MLP neurons of a small language model. Each row is named by its layer, matrix (down: output weights) and neuron, and shows model dimensions 0-191. Each number is 128 + 24 x the weight over its row's rms, rounded and kept within 0 to 255. Numbers have three digits each. A neuron's up and down rows have the sign that makes its largest values positive.
A block is one neuron, or neurons of one layer that tend to fire together. Before each block is what it responds to, as a language model described it from the Wikipedia text at the highest values.

Responds to: Mid-word fragment tokens
L9.down284:102158126114099115069117123143126116121129156115097148105107122132118138122097185137089142145162166105108140107128144119146132145113153148061167150128102111194122148143159089068113103117139148132141114117166130149156160126131096114101130110120129142118091156116126144099102130111147129165162123102089110102120111117130159121123103115123147138184133103135124142093105129133063152095128084107109129125135158112130141145157127146161099110144127135107078111145150096157121157095112137135124134119104125114141116085130122065129156134139123120122144131109098152080150116115121057160
L9.down467:114195165114104136117128142097104157149155125149149097136116081136106094131118155116162141103131108130166118105153112134138129104136137135153081162109136109123154139084118131127134116125137168085123085072116117140162115149117095141096134120142130143121104125103158114085116117121133104155126108129160124106097125133142099168095115159159128180079133158106087162133105132107109092133130099117167118124087099117107123133111158120148122124117083137135116088171080150114116134171132094117169109173079103103097135141100138136141083146147149143137137129144124096128125116075124161122

Responds to: Mid-word pieces, infobox labels
L5.down42:151101098125096115143141148134167090105115136163149141129118117138130150133098133154169164137130114137143130127128129149144119140137132148149114140114107191104121104140091150109138096157122145107085164103100131135090139143127099136131165093107089127153137124130121152088140154125141143099113101096140098109106106113122122116132104126132117132082121071094097127079096140144114098179169119093146121113150160137096129112142127127103128155148080087115168103145088130150071171099115141140109143113122138189123141124111124120149117147117089176102179162102123167124150089090137136112
L5.down120:133160150100121088106089137123102153082120127136105129145133101128192133137156158144148156110074143155105148080100158141124129119155115113093087132103172133123117184135148114115116094112118131114150140115117125129134131073186136154118121135140131120097123133131156093131143119116184110120136111158114124105134091162112074116122144165131117135141096117115149075140148118150175138096118144098142120083139170175104097129101125111149097130095136128156156152115121126130160132076098149119112135144127113103171132131104166134101100153162088125154156133136131088109164114129111131134
L5.down368:129100153179095115120167069110134134158095163118105114166102111136140094129097139118139140168098111112126090098131105101107167186115126136191164103164115147171117151122127134116165103132113125134116104122121150129130150139075108122115120149085122160090139109104140102129125102129138092178096136154166099149145140143158106134173173154118138094157105130097135120118151146144138125165171121103169152072167166106122118153164117153144123156112136142141127122172172129074136103120106109119134129112166115147137130139166136158121131140145125146130108127134122128147109126138133132125
L5.down470:163138083105115105121106115122147132139117146096099144172096161108157156088114102130105109133099154182126138120114123141133130097119129118127127082081150138133082131129180119120122090101131101138113105133148127155116124138118082120133126162135137138185136109132111098109127110122115172141118134115095070080140073115134165161125152106163167116169161154147163118121143128126140109104110123150142142139126065120103092184098117153113124147094129137122108115174165093110147132126100114130132116123150105125133097124140108124092125112135166115129103145126092091142085129182147128100

Responds to: Mid-word continuation pieces
L7.down57:127147123093110132108142150113130146110135119147121141081115083133104099128157093186116140142095121156142154123111091159099146147133138176130130150103155109110144106135116155100085103106108091139135113110147127123109162134156082184127110096084123136101139119116129121112112113139136133143140142141107154112138161159139117109144172133162135123132122141217117070136127100154080161161082150105108147161111100136171121164118108131125141143143105093121119152135164138111157143150123194105125146146150128126128124087134157155132124137153121081106106104133135096110115161134110167142
L7.down161:114107165126128115138128088081109167101119191139170081078105121145119103150143093149098141113110133083157116157129115132120152137153116129115105175123108127133158105147112149085160120091092161094095106169123079152084165072082144118092138145148160108143129134091145189116153092126113119125100150157141093111147163146109112146122168113138102123122108150097134103117094118149130092118134134146136119140101122143146152126120115135112112082144113144156126143122120115188134151125096134144130130095141104159126154101125134127077147133143129114112129138153141170126118141128132130101
L7.down192:130150131141131134103137091102120168105156113174136175128136148140126168146131076160087163135117128169158178134125120091098137127140165091144085105088169085105119121137161107118144102096171170167128130130098124135156114107125140106105159080115105096102126126153133076129158114125124154139133129119155123129161118122144168086128121142132131145145136114153084145123139155109142167136091086111160109120088155110095117140103137111122111151148128128189093095166097123116138139136132117168124121138127133150085135115156120136091101132104142111124184151152127153167118140134117132132
L7.down243:143159124136104159153153121126086151116147119138129074131129075169145107127123143117149147118154120126125162151080079146128127125153125130151149157155108128100116143138098148138120135149148154136126099098183160162094146143100110120117137067099133138145166120064149067116111099106147159117124133151136109155140141094119146118136141071142104142116120108093134120146118152111156147137164098107145094133090093092150143138107160173085127133091167145137128143146120127157091127083168124113116131131124118105124126151146104152144154129102123163112138099151153097096079141121148100118
L7.down265:140160125120116063121123112152132112115142162130122135137125128111141137123201091146131152100123153115117098128113180136132119097073153110135118155102115123077105167116100111101072159110149130118126160098181104109144141092095105105157105164107148140122146081127135153122134088158119116184151130117131146167098144105123134135128130116139083089134130089154125116135125119101144176125128119081117106134123150134101147116097130120129133143156148169098122119151123124103101088122117141151082146123149140135145142103125110109145115109123109063154127148175160116133167118178131108127
L7.down376:136139104118130138102119162129122123141092140147101178084108098148109121093125120103120101115121166109141128155146195140112102098111158136134065124101153166120113104154120143120094108100156139158089120145143080118116154129167105184137121150105133101131065112124125123118164110163167112180101146124135127150120161133120125117121124138134134138074107125130107126120146163095125119144098116107137129080115134158132121110180076089075111137092142112103107131129110149140134150095120079137121143118130095127110123127152144112114114133120149138103090126113082181124077143113123134136
L7.down439:137150130141107149112082161088080110136085162124104127094148110129134090147093184152102141114099166135135112118144084108095132120161116133147144134130115132105070162112106135130096115087122138145160148099164154149176137093119150142146064132120168099108094142153169144129170096089127145123087146098151150146152118133181169132124158136141131143102115155197122091130106124162103104138074150076135123153125143151129129123115124120121119143141112095123132136135138084118103135136092122149124099093114106119127098152120127142135124134116090107130123146154111116122138142148141136123
L7.down466:139142104169098118097163106132067187130141114131103115142090139163113138115091167097082126147109170133133147119111127101096165162143112155110078134148140071079139127087113117117139157085134145118126143110168143177136113117159099099119139126109156141129125122142097180133096162154092141098113133084096173126114109093172158124151148126123101114135125100174102120138132148121100096082107164120122139149140181156128118128132140149118151130146124135126113118149138119117148139122143099127091119133135145157158156147110126170147108113092102133138113142120131107134178122113133153128

Responds to: Infobox breaks and fragments
L7.down27:149117133141133120104110112145160155141102158125134124103138141130140125119115138122135112112127104100110122120125101100141127119103152147083190092154076121118134117122098105135143126149131110097089105073119133089109118100094095158132137079133151110113124163174115097140127112118103148154135133097110169123129136142084144111125170157163135097140133118123122110142118126131152185108147139098114096139085114126129125105138113122173146120109066105105106112120146110114129137119103095145159146083099109165135113133133143123186114157197137134143101084074128124136198086132124123102
L7.down39:122136132176118172116124110048139141119112095129141111089136112126108118103109133109150143097191103092177147135120095141141154145109074118096165125144121118106151108108107136134086140144120159102174104075155094087104123135127102117120098128116126071151147114135121092124113090114115166131183151122136120133149149123115141127133149159107166135142131126170168139131145130143146104113112118138124129120154146128164174145135152124123114141174119165112060118150110139129115124189126131121151120113121112113099126143167140136151118112136097131091164095130164134104088123120147138136
L7.down249:161125065114113180083148128172121115134139156147174115134160117115156091112127109119133106141148080130104117115138103125074147132098134141128102130130115144154161145129126160076113131174117095138165137131107130130136151144087120171124122134142130128157127136105097100136116130108163123139118139134109124122161096130156150140096153134152113146143098166175121108135112093105120121151163102105145099146158113127122107105096101149140182093101105105148136124126118052148108138099170093155170111086153117117123116188140154128087131087131127123094115104122090117115115145142127120120
L7.down316:145109132117124113085127164102161146109114162118145144140138138148116137164137128125130155155125131164134091143139104113088172128060117155118141146159086121117148104129148153122158144167148108146139086096145149088138140148147106166113122102109151129132186108158165138115168128137111138154138118149138089124126116138140141104066119120177109130095126114124115116108121159088098108146165110104141069151146124116085119158108107146152118101121124153139130095097119111093149126138092145121150175107122104097169117122156125089094111158098128164172133127116171114087133095143156127116
L7.down322:123098186137126145142132112160128090128131157128155145135124159092082137126136119134113140131128106115111135102128168106135186123114130149105126104106122183144139132143112119105162142097112099143130098090154119131069150101172107081136111122137180121094104142097148090150133138123117139163080099087127132123118106117126140149092118134092136140109132132148117128141121145125121116130111130154173154150176156136133133130097086172153101162144106157135143140126136109096111116155111059113121109161090094127147138123171137090132159132162150155168116104118098127137152134172129179100
L7.down329:116112123104144118149108166130148146178116120133134148107122161152123103139172136119150101151148097105134174119085120095147136111122124165121130144119105158160095154202104073140176128130123113177118144091099124118118137134123173139141099117148157113146150158140147133122140136102148171107125123144136113145125148155133136129152128146155181116129124167146089100147111163139139118166158123148106128142199138107100143116096153173111125112167096151106184140140112121130148145159119096144133111153131077122143123122187131144123153152140102135114131093120151163166133099127146162144
L7.down365:131092100106108121123123102131130134108109110095133124138102141178125094149122114120156182151112109143128138127077111145121160172117059101110131100107108162140167139145122124105124131114140173118135110158163116123082121145187095123117172069175157111132134085147131127125130146142161092137113167113126121121118134144126141116104140129130133090147123134181126088103114119157102144120112126115111164132140123156130124176112112146154081155114095125127114119118093156128098119113147153124121131132113099083160070135119152154117147103098129161118157115132188116130088114146133174094
L7.down503:171114128115165143118124149130105166107116108141109145112140119122162157105105142135154206139138113147156096133125114104139150075131075175116141153117135132114165142081126093151140148128154141198108139109093119158152162101149102120075142128131106112149139138131158138117152131146147136144098110186073091154117118154158174096147129077097108111124124131096127164149121108111149100163096137122105058133157116131132126157134094121144116125142139110111146105129147135114128133139112124144149093105128140146115117143131105140121149121130144132174150161165163142090129146108134154101

Responds to: Mid-word subword completions
L7.down10:127099153149157130167130159142126124126103138141127128102111147122090127130146084110170117130071115120153115102113130114101128151087065113128111102140127107136110108164129138128117124121150098147120077122111139157129102124090142121112153134167157095109135106133109119102178150133159147136121122113125172125153110144144167174101125121147121144160119095196116105128123098123143131104160142143158119155110117089159132103122103108115134128146076148099102114124140120136150162131108148074150120118150118053134102104157140192099117147133124142112113191104169118128121080148126132107
L7.down89:137139143126112115124094121103170094109116125173159131119158161113132159140108082132143096144123105121089155142123162117124125097090135142165118138110135104121109134159107149101111156139161082168092072110091194103080143099173145122156132123130153133134140122122151133133140100123171113150106132127110110121116128102099165130119129114107138125105067144127131135124155159131183111101165141105148127134114144173130136161133128128092074141139143134106131103133137080119164105127119139134146162112108133116177120099098119146183155091133144173144131179096124137137112112107167127127
L7.down115:127161125133110154123143137153126112131159144132175091103124112114119154153128176099169113129140112144126145110106125136117103173109101165104119175138127130171124144131133155142124165157116129111150166167137161117157148156110138128074068131095112087101133168108151079109133126103153140180126143114111135136136140096115122152120096182108196129165126104071104147141107128129145097086139088107098111127120131111103138107123134180075148146137099133147144124119113164097166149099120074136118126118114152176134152098134131138126108119135171126116101122134125132126140119137116146108
L7.down117:109195105158143156136160102160169114115114099119135128116111150089123139141117080153156090113081142124119147120111144145134118106123113132125146142170135135132122100126119111116146074157134137072085112105122138072186105113099101116140096107155114131110172167154115121139106121135094132140142094141101077162128128098086102140132128121128106122147095151136132128114157162119124143126083124129116105144114111101098142126170128135119147106118091148136143145101122125134101100147143092150083149118130092129126144125128153134155120150117159134181135155116100108097144168131067179167
L7.down226:104090129136092125120121175114125174169124146138139156149115095121111061130087128067142110148133155112113088118131139127143112117125160103066150121141091130144153126137137150142158120126145112105158164129143145136124119120129121150121121177144119138142082168122127117115129097171129087157122124122123119101145089113135104122162170150141151153105102103106114109159146134122127144165120111140163143137087152149150107123177135140093116140179108109094151160123157153136136166144108141092133137094120171129115112151116146134084143140108100117146123120090110153078160112092112089176
L7.down349:120154129120113143157126107146101121138118159156128104179100160127131149135100150156133127138097089101132107131095101176157181145133147134156138162151096109120136107173139160141124125105102155120123104117156117131155105150093152097146163136164112134134146134095143124108114124141098106138118124149138127115163154103078142138128117139172149149119117105197161137101120107126176124166148105129101085093134149158160103152172100159160111134171142129143142109173131114167153130130150108064128081110157112123106134136147132116121135134144139095074103163097098109093108122123138144136
L7.down361:119095125122173117132130137093128136163119139119125161138134156130101160128071111090148097143120114098106129115108117111128120128089161136171066092173093084140118125141144119127129161137102101129150139156154132101174110120156138156115113092133118090117117118134184110120114112117155096145141125129093130104149131129167175118119153164101104104129141099091125086105103115134111161145116124118150111112114115137102123137154129198137147145113153124120113164132153079129142100147130130122139138126147099120116109200134129111099158132086163107169108140161090143112145136064142111108
L7.down392:082140106147121161134124140159087141106109137080194082096131099125125115141092080124141096154116125144118111120151125147080155096135142096116156149146158102145155122117064142144122101075149134123149077072125113137133121124126145160114145135103158139159161106177101118079115104137165125126113125118092126159151189107102141105108156103144143124137109127115133109092139146096137143176147101133125127143124152072099148114113133124088149134142109098115125129143119117112149119123109112094131105103127106111091127137174139130105172101100107125129113148131158140111147132137141092106

Responds to: Mid-word fragments in split words
L5.down115:154144045135125101143106138148098163144186119110142171109096106116150152135130134114047118122125148103171147100088123146133096147122108131127109113111119070153141114143117161142142104117139142134086104090149090129147104148118138123168115114113140108119102158147109138177096113139114123124100161141128115157122114111119125120132138122110113149128159137154154117101105128102094114104147158146199127110099123082156147099119119107151106138136121137158134119126129137122082106099100118156111143111113204139124129137110108123173108113114160132135121078122144136103178132122136131102
L5.down314:146114116117116176110105111148090086119157085122126129073103128099141109119100127123119161128128150115087130147128130116118087182118134148127178127103140124120160126103121145147089124105166153124128143106130165101125084100115110131153094064136127151132089155094145149103129090117130143096156159137171125129108116112152163171158117147144134104133137145167142125129112132168130134103084153119144154082128104154112107083110122178161145176086161118142129139145085125148118138127140159128168105103125125176160110131095162138126132127105126108127168150143102134152141121136165138095
L5.down316:144121096174139109117146095080124165138138160187119131133126134095133095134129136082120137121181144106139145089135123157141136165138100102086161130153128169144167158137151122108100112164136153088169118112125124091104150161094124118156130082137100109126161103082118159113134125136137105155149118106136154154112146143133141154128122137117136088148133162154114113120175089155164073121162112108131137095155178168164147109133101124122093165100115128146097136139141160104075096128098151124111132133093116146144093138119151156170110123124146144081129130120137123118145111129125124148
L5.down408:101106127184137085101149118059116144129149141139143104130128144075151159084121071121110142145124114091152094172113107142106109145106163089167131093127143107131114057134117139105088155116166131116111151147130113140140123165089158115142164135098115142154139086145162142090083084156106128110106149124131117110128114077126151133104158123100105125095179151148146137121114114110119109154164116113105152120111138121125102083122137104144112121108113137137164124125133110126125098138162156137101087110131112150115100139125141116130114085105116103143153107136140151152125097116141120177

Responds to: Predictable word/phrase completions
L7.down3:125170162132111118179143132171144082167073145109125124117113172149160127148162120140111083121117184120139057137112136145101131102132124133132123084147115138136131159137105151076145167122140163155149118083150163126120089115120115131131118155156122104128127095091157126111124126141126132151176139138075161150160131140122136142143149129107144094136107149133133133125146133145122122111116115131096073153099135128105127108114100110105104126117118114120132191130092119143090097112150186107107143120128108097137147114159181121170137112124083097125127123106159120121158105143159098122
L7.down4:113164128150172134131131134098117116127121104123061107091133196138187124178139114169102100114112108120141130149159172106105114137109157108103151149067099157111135128140088146106138123123148136152134122133138138118154133112155141104083132102094141111176157124156152131166103123124125151124122102175114122164134127107119131122122119134143132124087101129077128142179149089134112132155139118107111088145112137107120112133105135148084149167146137100116114130132126115099111073102136138094096157117125143119122106065135168131133117154125146158177131156112130113183137105143111137113
L7.down51:127142135112118139137142151127122121110118133117144170167168077125166100108144106092182087155137121071142125136145123105134110155133133132146138130122165111084122157122108145115123159115102113168132137177110142177187123106123137170152142105156168150112103104074104132141125123145104121090162140151157117150134145106093144152134125168101118154112152130152138135125121115175111134114140155133100114113094180101136142116139143155166131155136179102096103097129147128100156167110133121165096114124144119114147130127157082111147110150099118134158174106148108181155134137158117148124
L7.down76:123108164170093145170103142145168164145091123122151109118122113126121124141135144128134174164155159162181148133149146126142108101128120137129118131173136142125120109109145133098128125128101163117104113170123115135102153112114141098122095187152112188140110074181129133120128159120148131132115134130138077118123088187106118106139118109124123106109116146097113162126133170135119107136134082097155145144115145092102126163159110108131107108104147134152159103116101181148156121114065134123156133154136162114098142179150118158143146127145124162101151125103125104121120090095117158100
L7.down219:138109149138166117100138120135103129151149154116091122083118143153138104134136132159092171139139124172132152124134110144109140173144152088137160105121119096158125125116132126167123121166113141127107120107079097126121108150194189160144143118090108114113096156136138098144102147151131121143119163142116116114109134121120178165116140132134122110132113137181152082124150151132096119129132113139146133149146089102175177140159109096149100095107134086129100153147104122114163137131132120172137114161163097108143176159153131112134163145158155138157090155126158134102094116158088120163
L7.down278:114150126067169154147086195125123122143120076146093094158139114135084151094098128124101140142125178123122130130152112126115142087190109102141106148120114143134133147158122110063145122116119108127148139131092078130126127171129141106092120160122153091110135108129127094125115129150139115118081131135135136126128104133133169137129149089101131096112092139077143146110099117097106145148129152131138129170151137143131143154112080145139159118084159138095124128164119149115153104121105112078141122104096142118130103124149163093137134127166114135138121114095135127157115071131087151148
L7.down358:163146153150124127137132177095093152132103112152130104132130115128154129128131096163088172146103122157137137105130130123078159131100129142120152149090140136103121166132120146144138150156144131181093176174156180147100121135153089126102106139104159112111135106142111102093111151131113127147170176115132123149138123118096126120100128101134135128124121124147045129141160118162078133140098109104163134137097126120135139142131087067137139149149121115163128123093107145136174144088113138154132164080091146138108099100159118113144130114149091149131168156106140117141107130092108141121
L7.down450:102073181120092125098146120110109092128132144094120117102144162143108109172150100168069178109108114111116153164168137112137121149121149133114111146116150153141111126138117146129160114134145160167119121154122085076129123118148130110142124084163141077116145170152101148134163108139094129165130174133114135127152124160153114100133140116125116111166154126110121106134172167166104119110170129139144104134093185143125148102131122160113167129183107151121133140097123132162161163138164153121137140134102132125098119115145157086125150106105164129152122133115167134117129151131126115089

Responds to: Modifier word completions
L9.down64:161111120147120130151174134126113116125134150144118135123100104117153093128108170104132146131140092090126106130113156156118117119136130107123158097149123099182145118158097169169123146124116082141142153134118121122086142101156178090130150119092121137126117133096209121129094114147165129150109124135103139121134114108081084157153112137080127108088147153129150125140150115143145147173154123154155099136120102156150166118149141136149131065171148182145092152151140174094157139108117160093140146108111108112090151153149140143097110122131096093153143151116125115120131125089132139123
L9.down427:132148151125148148144153093161132118103097093101146097133108116145089113153144116140153160147161081120132155155127093143162081122077140133114137101162073180112141118135154139146116106146140163132118111152128137135106127142112175132145119131138128119120120166113163103108166149116154174164155152145085152136149141144177194127144123078113124143145161139118134096082153120143062139132162155074099159132126107099161136125140140142135131134120130133138126106112073165138140164152125141091164136134099151140155136145152157136137113131132121115139131153110122088114119133162135129087

Responds to: Sentence-initial function-word fragments
L5.down155:126116139136127167096112121128142136148150149169140091146110141105076164134138137126087116152134140128117101154107175134110122143109095141149103154096091089158141118172135146166095136117135160110149167099126135181153089168099146131125091106149130104144152155138101164130091122144118148129100107147108123100109176108115123156125128116143148172111116097179143123121126085131079131146156113117163113108153107107127149087118117133119126135173066138142193099093149117105115133143106113121173130134120118132116118164142121139165127132156069166116131158108131112097125126127139163140
L5.down425:165144110083124116086140134144152104079136081136098093131147086127144144107093145090139160143088123102165155062124105160128134156101108114119125156150111150171107146140141101126102109107079162137126138122121119132159139124121127169094099140100143086121142157128127136133144126126121132080119145133113122107111161106119145119112120114140099180175098148181089122126164140142075145122111114118105105139146131096150163150161107099145135154096149133144157120141153106089100093145124136187107116081127102143104138144148109153130165156114149099177138133138120149138129118139118144123
L5.down430:127133150144171147105155130138111191097139126146163118148116165110155100100103182102083147115111152138128096126104109162147103105106137137110100139128123077081097136166118157105145094116129104174105125145139142105167100159115129118151124134130147140133147134090133155125127065122111078205130141140152117145105131117140133124151137149131141106137124113184089125130145135120076113140127103078146145157109088133158145091124148140112128103125119114143107103142108122126101109130142132098161102136125120124146090160109149131146108184089136127097133178125155100150124129147125138169
L5.down436:186153151092095139151154155145136168159103138102140131134111140121125107123120117135113119086146193109153088160115118127110124137133090125127123149109084139118132152134130118125120123130124102104148150101159114120131168124092161152120070126082160133185143139133129135110076164154127142108104132122117157108124125128112155115136138137171136130157145145111086093113162124102120115102095103082129119127095158144142140149132104157154139127124116155130123125104145124104120105078122112115160118154089135100104135158175147106135076180144075121121102131104142162128064116101148114087

Responds to: Quantifier word endings
L9.down67:108126157133162159126132145122061132086119139119112102091114136137110116119120136119150111131097125158123131125110117123100132180148095090117091120129130080074114144141129095165108102117139124143124073127126132135145130112107119155131154100138121127107100133136119081111138116149064170107110107132160070128124148127126193100093168167100130143148122163095136096124099091160138122112121137111162135122146135098156125120121105105135145133120121169115115174087144105151118173118124154158114156117137114147140150115102165186117111103118142139174103152168140114105124130124067133123
L9.down126:131097126095143136138094089121097142120125107142127088091126128123095103134126114149117142170106154164105131155141121166130177124143081092135065115185126099135151146147124162117115146116117132123098131108118130086146126114104157193110131107124147116081103101136128133104130092132110183130157126112163118166162147106111109143140138156099129118135086087166143090135083107125128132098134107128139117102104107114143155116119154110075125132104104176115124170077135143139143085119111115148142087091120083161153116110114163152163110098146141118139129144142125092133120131116139157127

Responds to: Degree and adverb endings
L5.down0:118173113148144131132118144167119141087131117105120135118133130148190117152114189081086124089133079093109079117131170131099132118162112123109081108138144156123112138097123128152133186101126116129098131126128114128150116122142109161157127133117141143128173091102142069093124141126088161128118124167117144151084112135190101133150135120134125107121115122122128141146111127102133129143134101153170157095106155089157111122162124130118122124097102126108119162086102101150133092100120155135146144110136083090116149124154124160147087112170129112134144102157090117152120159159117099114
L5.down113:099115147132124162128110155108152123143127116182129125106166127112161112113087178134139142158133131159119142119146122126114122097139090157117081131088072108123138158120153124090130143122142139131125115155124132111086122143102177125131119116142151092133095096106107105084099175160107125137141129112113115130165175134151135125125170087127169187112117133094121148126137133083103106110147112139101126132153093122123131102158095129154148111131130130184136123131118085124123130140139158146138094098106134113167105120088151139079143172085135120117107081097145066140143103100097133109
L5.down253:113126143134154106155131101156167097104109164123161105161136157138102096102119122162121112124103126121144089122192124136080130091135103097161117105164082090138106129109135098141164171105104182144129098166120147126128122167099121153122146120134111133143148113128156151110095127138108163112087114159111126081167143146129166118125078107158130177139148125107129115099156100140094121095119091108107124127166156089143135131115128117136127138151104144127138136171139109206140163137099102149132174121123103105158177118079130126127132120162129136162121130135124145126130117107145129138
L5.down407:153102170172112118114186129131117120143110153123153106148119124112127119119117164102095093137117160133166099112152118110087114151129083116121146147114146175134135127064138127143107150116133108133117113138160141106084145118152143107111107128152148108108157084092140095124092157170108182134143082143093137150138144126195143118123183108146179117136130104100114148136129110087140129089146084119163134110113141130177125108106147148129120123122119130151122132151102088113117165100107100094121099126126151119120134092096120134174111118119175118145097118123142122157144145117097081114